{
  "num_hidden_layers": 13,
  "hidden_size": 512,
  "num_attention_heads": 4,
  "num_key_value_heads": 4,
  "head_dim": 128,
  "intermediate_size": 4096,
  "vocab_size": 16384,
  "hidden_act": "relu",
  "norm": "layernorm",
  "norm_place": "pre",
  "norm_eps": 1e-06,
  "positions": "learned",
  "qk_norm": false,
  "attn_scale": 0.0884,
  "bias": "all",
  "tie_word_embeddings": true,
  "parallel_block": false,
  "init": "uniform",
  "init_std_qkv": 0.0203,
  "init_std_o": 0.0,
  "init_std_up": 0.0203,
  "init_std_down": 0.0,
  "optimizer": "muon_variant",
  "learning_rate": 0.000969,
  "lr_mult_o": 1.5,
  "lr_mult_down": 1.5,
  "beta1": 0.95,
  "lr_head": 0.00734,
  "max_grad_norm": 0.5,
  "warmup_steps": 200,
  "schedule": "wsd",
  "decay_fraction": 0.636,
  "decay_shape": "linear",
  "final_lr_fraction": 0.05,
  "batch_tokens": 131072,
  "max_seq_len": 2048,
  "doc_mask": true,
  "train_tokens": 946700000,
  "max_steps": 7223,
  "dataset": "wikipedia_en"
}
MLP neurons of a small language model. Each row is named by its layer, matrix (down: output weights) and neuron, and shows model dimensions 170-340. Each number is 500 + 25 x the weight over its row's rms, rounded and kept within 0 to 999. Numbers have three digits each.
A block is one neuron, or neurons of one layer that tend to fire together. After each block is what it responds to, as a language model described it from the Wikipedia text at the highest values.

L3.down124:459491503523525531490473516526450438499519501502453511471494576511520488525467501515455497516529470536531490494458506508490477537511452475487513520516513481468482526500543486505496540541494529476510471470507500506520541489533485485486488510503477508484494495512506485465470529508493487440476531478514523498500497504522465525447544520548467476500494496496498527488575523474533495498485477458502478491507526506526477526472492481511518501523543505469498511482510461523481510453536465499488485516454482512517492481489
L3.down307:481495540510500524515503499450514483514467477486502491513519532478462513499492540492501496485514501488479460489489509516459537471465519531496525486485478478525517466459480520483507520492471527495499504484455495458453530490552428463481491462520452497482467503573496506485516516469529537514494473501472485520514456506497507491488456488518480466502523468463497527505449493514509486500464486506495434505472512527522503506546482505470522508507461468482514474506534536525435482485495512504447506492497519494530509507506
L3.down380:478534500514506498561511530517466520477503557494474506450511482444520484472483467533488517512498514530513532498508495501496470449469514500515534509525466519494510470512495506543494524482516491500502475481495473478487463512503520504516506466489464502500531541497500507502505493520510508490447493517511495494484473525493500543480489460505504504526494490489505526523442484487484471514525526537494492441514493475495545492550504479493453504465507478508500500497494514517416509481515552542528454513507511502443469521532
L3.down902:479491504501522497534539554512495477508523495455491512478479487529496456518555477529509504508498539472523490490511536503530517506518480473521527521496489495495522499459515473465459498456527493509541517494488460500547511507513543475518473518527464516509482491486522511477483508478521510514485494462470488541508463480489509523479501591496450466502482521530478504481550493503435535491504513463538499515503470505488490534415537513553519516452528467523483493490508500490491469515483458503483540550468540464517512480483
L3.down978:476493506528531538559475502539542436515452564489537489502507513505480490476472510429515467488491497465509501509490495490520464531486477486490497552502515492568522504456483475518498518494455517491460491548453504505505498467487481462525512474507474502432486495524498525516461538533517500475507524463494503460506509496502470519509497480535516509509496532534487476456466476493511501515490451554549530489498497490539478481540491463467507476489515501486525494512519452507474480494493469493512494480442498492539485454481
L3.down2544:511508518526487506512486512443444476525519532494494510558500546479507471507508505468491486518504530492485470501493497470497499500432528521488511509534501488520480500488500477504490519498530493523522463503476505521478465441515528450527538487475477487511540496508470449506488546521497484504475469511488478519463504479485495481506540520529551501562487481497528493524509501515467522532523478476514495507508516460533526488486474483480500496451498470506535531456521510507522481474521475499482505532502496481542523524521
L3.down2582:511489535512493473492490484485459508516491528484451506475458498524549486508521472519488481486517511481512452488509464476506519514510500501501494464517503481500532480480550474507475488460505475527516458493502538536508518508482500526505495471467495492514485530525527515546505508480482497527514482498486489443441473503422498511482529527469501471510527506518536509480488507533529533486524544529509478505504444518511512496526506488559481541466528524477500528499484472508501485491513513509477486479490459519452520504511
L3.down2705:472491527494451511534465507497481479524518509507506521524488496509477538493515520506466532553489509531491515520519511489502472533426488500495498507564486523515524487531510547557529523513520532501479521472495498483479524497511460478484455441486536477494488474517540471502508498491522477512516474484524437485520481523507465526517491467478512449511501494487497535487464497521468504493536470526482505490488504546510490428464513493509469500512451511519536512526481538462473457499492480460499496524501528518488489508522
Description: Clause-opening function words. Function words that open a new clause or phrase in technical or descriptive prose, often right after a sentence break, e.g. When, in, on, during, if, although.

L3.down257:530501528492510496476532494474470481539518503534502539487531538494482478506513515523542482518508462518485513492469513492524490501483524509467522490499473514485480537538512510502489497471488488516504532507470466496492538555480518518494500479540545484473476498533528489516481510491510535491451535505511499504496509506535479493482510477497507501490480484482496496498472480526472460520528574491505465518470523470535524519499481451495509549472490528500501508480524461520470513539539522535452525505521539496485554494527
L3.down266:532515521478508533512507512500477518529491508489460498474474527510518495481497518464460530450512494488496480501525525506483472496497535525482501482549498501505482485465490531511483467500475516464512494514483479502517536514505540522497535494506517485496505520536453471527516484473486515525492541511480544487516478486532486510490479512486502489565470521508490517468514531516484534481547511513485476503502498520514483502493529477504519517561586527488541456521518509540574494503537510523499523493445503520482494509481
L3.down1173:493537511510502522468517512491500494539464508499451498513478521509539484522480522448510492543511486533543501526521531553511494508499527495486537481526503501512467480511493453503509514516549552491498474486500508492466509500502463497459483470500488518477505421491474518517459509471534491487513491524489514484479502507496459493459511465471483517521459497509510455499497500522498488468480443512493555526538503508497554477486556514478527528552455520556540514496491463504489524490470513463543467497484481503482470472496
L3.down1392:489507457484494516503554488518474500502521456474512501520454454489539470564460481530503525499485562491524474498533510500516501480502446479481510519489476485454434489507472468533484533454495517472474489462461495508509462550519475516457515480460493511498545463514570502475502509543477468512455529513547488525510520503510493503499484495476517460497514501528471492521514519530501500472523482497496514491498501455507517490539514491488516559538477533503563506508490481532494474507486547532445496496470480461490532466499
L3.down1796:471480548489489490496457507511463478498497504522498511558551513450547452473510498508506511500527523524513506518518490528505511535492535524512492492532515517493480507513486502484491534495503508477484496499489498513513506448482498482488502507518531497483441481502519498498465549495521520513520495492471530543477512525507481480541492450463475502519423491463538500496496491491497491533458497505513496549544483515487505522529508542542485499470500502501535469515471477481455538494497485483489468490470549512492480496500
L3.down2765:545481514522513490499535483482476485475522504536484537477459470472496481490475443464510467459494533485484521474466462517504507542491506486545520483506510487532458508473487500485489504499500509525525515491467484480495502539492512516521544485522513500488469493530483482508498513453541494468464503449502526518474478506521471455553474486538513471461517487491515507524475516491497551524487549506521519494511524506499510521466498513517502474515523546500508469500514534519527516522459502491478498492509523513515479496504
L3.down3205:517503518502530486525487475533497544525509494508539514477471483465480486484474479496480488486530458488497488467463472464517500479545531529498490479460499460531531535496516495481466518467485529505515463504481510556479573482531518485516495506538487470500521481574500534523510498550507526534493521467444544519543522484546484519442570458520511491501467507501542542511493438542518469512555487531509503451528501484499491467514478483487547494566503575518527502533473463464498496548476520495476502493503513464517492491447
L3.down3997:466479496504558485488550537513475550504435478537547445510525537454470467506488519511488483466484500508523494480496535500519508492501516529497467504487522487518464450484471501469489536521510536526533491531480547494522520510541501490455509537485508478463508482508528457501509541505466515509480487549467468471491507510562478479529502509492488500538503485524539487507512531518510508492533521535466519512495465470534508481447498516513494501483529535505499483495471549568506481456507493488499476502514480443458492533486
Description: Empty table cells. A lone space token between two pipes marking an empty cell in wiki tables (election, filmography, sports), rarely a stray space before symbols.

L5.down2820:504502526530486486462501479493471477515433522471488502495440464506502483509525492475478522468485483516470513511538526501486548463517483500502527508479528517519468473505492516501499508473519500491529485491489485504543491540522496467510496478478488534526516510454494522521515500482518478495504496492500500508482510453492512466497453492520496487531494541506521517495509520543492507525473531496495520547502541481488467514471480502518547490507512523521535433509454507528515529486522499515505490521473546483475486557451
L5.down3254:498467535502502468503522536488485459461508518529528548494484482485532540526494512519499503491508484510522593495480501476531510506487525466492465531483493444530500506549484529528520456522497504480508509512478497456512479562528488495503526480554490512553459507439500471503482477460495464505501488488516546536463502488505520476495501485537576493527457511519542513488536509463465475510501526504509479499492490473454520534464484471535505520543485517514515459515437498487512501484515512510477508504479514512469448512472
Description: Empty table cells. Bare space tokens right after a pipe, marking blank cells in Wikipedia tables (sports stats, election results, census rows), and weakly "use", "basis", "-ly".

L2.down1182:505547491509488461483488501470509461514505449529525524500501470560518486500511471495491511467493493494529484509508453519534488509469518501487491506528494468520477486488486506486501428454517510508520523498478492488546476512491499497523479464471489524513484444506475493526523478508487485507466493488513528532514490466499499476491471487505488495541470570516534523491516531491516520528488526483516534513477491526543443457470530534533515519532498534502488510520481469465490479522522509509529517519459472554517513464515
L2.down1704:508537508480505495493516500488505432509458497549469474527458477480507461529488511467495486506463512478505490529498481503505515446469494467506525519500479554490484508514507485496472491511494578489492475488536507498471488437498511467479500514541547512494514477513456522452508468507476479442469502478472498499520496514509505479505557468495553500504526513548513486521466509468542522457536525484541487503504466486500470488556528502498539512502554513429530522508485498498551510498488500517528456496472512531509513491493
L2.down2110:562527506497497503508495470474484498492481509471446479518487486495486483534510513520524501513506479519472521504528510538519528509479454528538453501497448488481476468490504539443526452484519531491483483449532484455477515522521501504502514524528448526499500505519527490476474505517510533490509509503523536495498502522513531462493503514497516459485506502490537505504520475512500475457532472500550541488491511441526436487480540562497541493523504507494476502534500537487503481467476517496464503510504479501544489507502
L2.down3561:509471467519486493512485487472516504441454469493499474493515517483530487554490487502512485477507479511520483470536495502548526531484493526546509526501487543498494515455514535514513450520519505533472452501512490463484485467513482526509527503508478487495506458507519503552495527476513463490484516497494562497499477486517487497472509507527544476561486537489578473506506492456509505464494510508523518484529480513501515522482508504526482506556505512473495457535531497534495544505457497505460513493523486538522533457453
Description: Empty table cells. A blank space token right after a pipe in Wikipedia tables (sports stats, election results, filmographies), marking an empty or spacer cell before the next pipe.

L2.down925:502516499514480511507468501505480497455499454478512525501503532443470512509505517514485463523496451493496515484473477462516505528516466521537516461521500459493477504499531489480505468533517505538513555503491539493520519456468474513472534492490496475518458506482481464487496525467507524486469500508483507516513515536500496543443472526524514529500509504498475523455464536549544512476486505525503481524510492493499484487489504503520505500506527494471484503502487490522484496528491534504499467532525479481515501448475
L2.down2692:496478524437486511518470470521529521509492488506496507501498524500504512475496484477507516530477475530471509511452513499471507478464487474502472491516499523497521495562503458506444498501533514522535483547468505473522510474536489552473483533510494500501496496516499483472468482502529522498507454475496518488469486533501488533491512514545485523477476545525501567489510488502559490496515473486564492521505499540474495538509500447485542500489497504494437533541444485468502530499489504492514517525511525493447474490502
L2.down3158:480497499497478513534527488476508537511491503537531556468530551523506437496517501458500514545488502501483494446471519520514539499483516476527463499475520520499484505551513485479473533523486503470501481453461544476584482473519489479494497506487515512460515491508466485488485505530487494515483515522465486559517467544533527525493485527534514533496514497487497525471499498487532449502498487546538545511508494548501528519494500462466511527491489492518469479495466501483500541528462553494512494495508505495518474490487
L2.down3529:474533531512454510526466473514520532509505485505520538485529553481452451486503514484499535526483512478466536440472494512523512505502476472536443542497529513505506498525492449480452513517485526510496497444482548470553510483483495478511479531504477474497505515507511476514464507502487508514489495501469531518498501485487539507493497517541501535481478491488527559486503492516510481529507534540552501524495502513507490486504523472485530538486560492492485454510420504499506507536501539459478518503504512480482506520520
Description: Token "in". The token "in" in almost any use: the preposition (in the blood, in Cambodia), code loops (for k in 1:20), and word-initial pieces (induced, ino).

L5.down1986:455497489444478519470494577522497510513495435489509506466516500460525498498495519512499511539488473535523481496515537517498510497502478480490521492491460532454541534491470504468513529511534495521518493491493463530565452472488496506496489488470492496515460504513527477499515465532539470523499501528480493531517526491526535507517522498494483521503496510523524451502536501525478533473500470517491520479496537548504520511514519517512531508476483466467488518468498529525502514531478516510481478481489521514485511450505
L5.down2285:511519489539461502501509489483485500518500480475451554518513486471520493504477520527518475479531520537500507498520503487444463458485534526491458495510441514501515486494521494504537493459547481502511485508511514491456541506539519506550497469519496476539494479468526484442475483478528534476507494483521487499470471525482514530529509479516503485514534491533509464488527529557492497472509429502496525532503503491506527516484512517495501485497519527501492521512536511528491465550513474503505519525488506493482490511488
Description: Sameness and equality markers. Words expressing identity or comparison, such as same after "the" and similar or than, plus "=" in math and heading markers.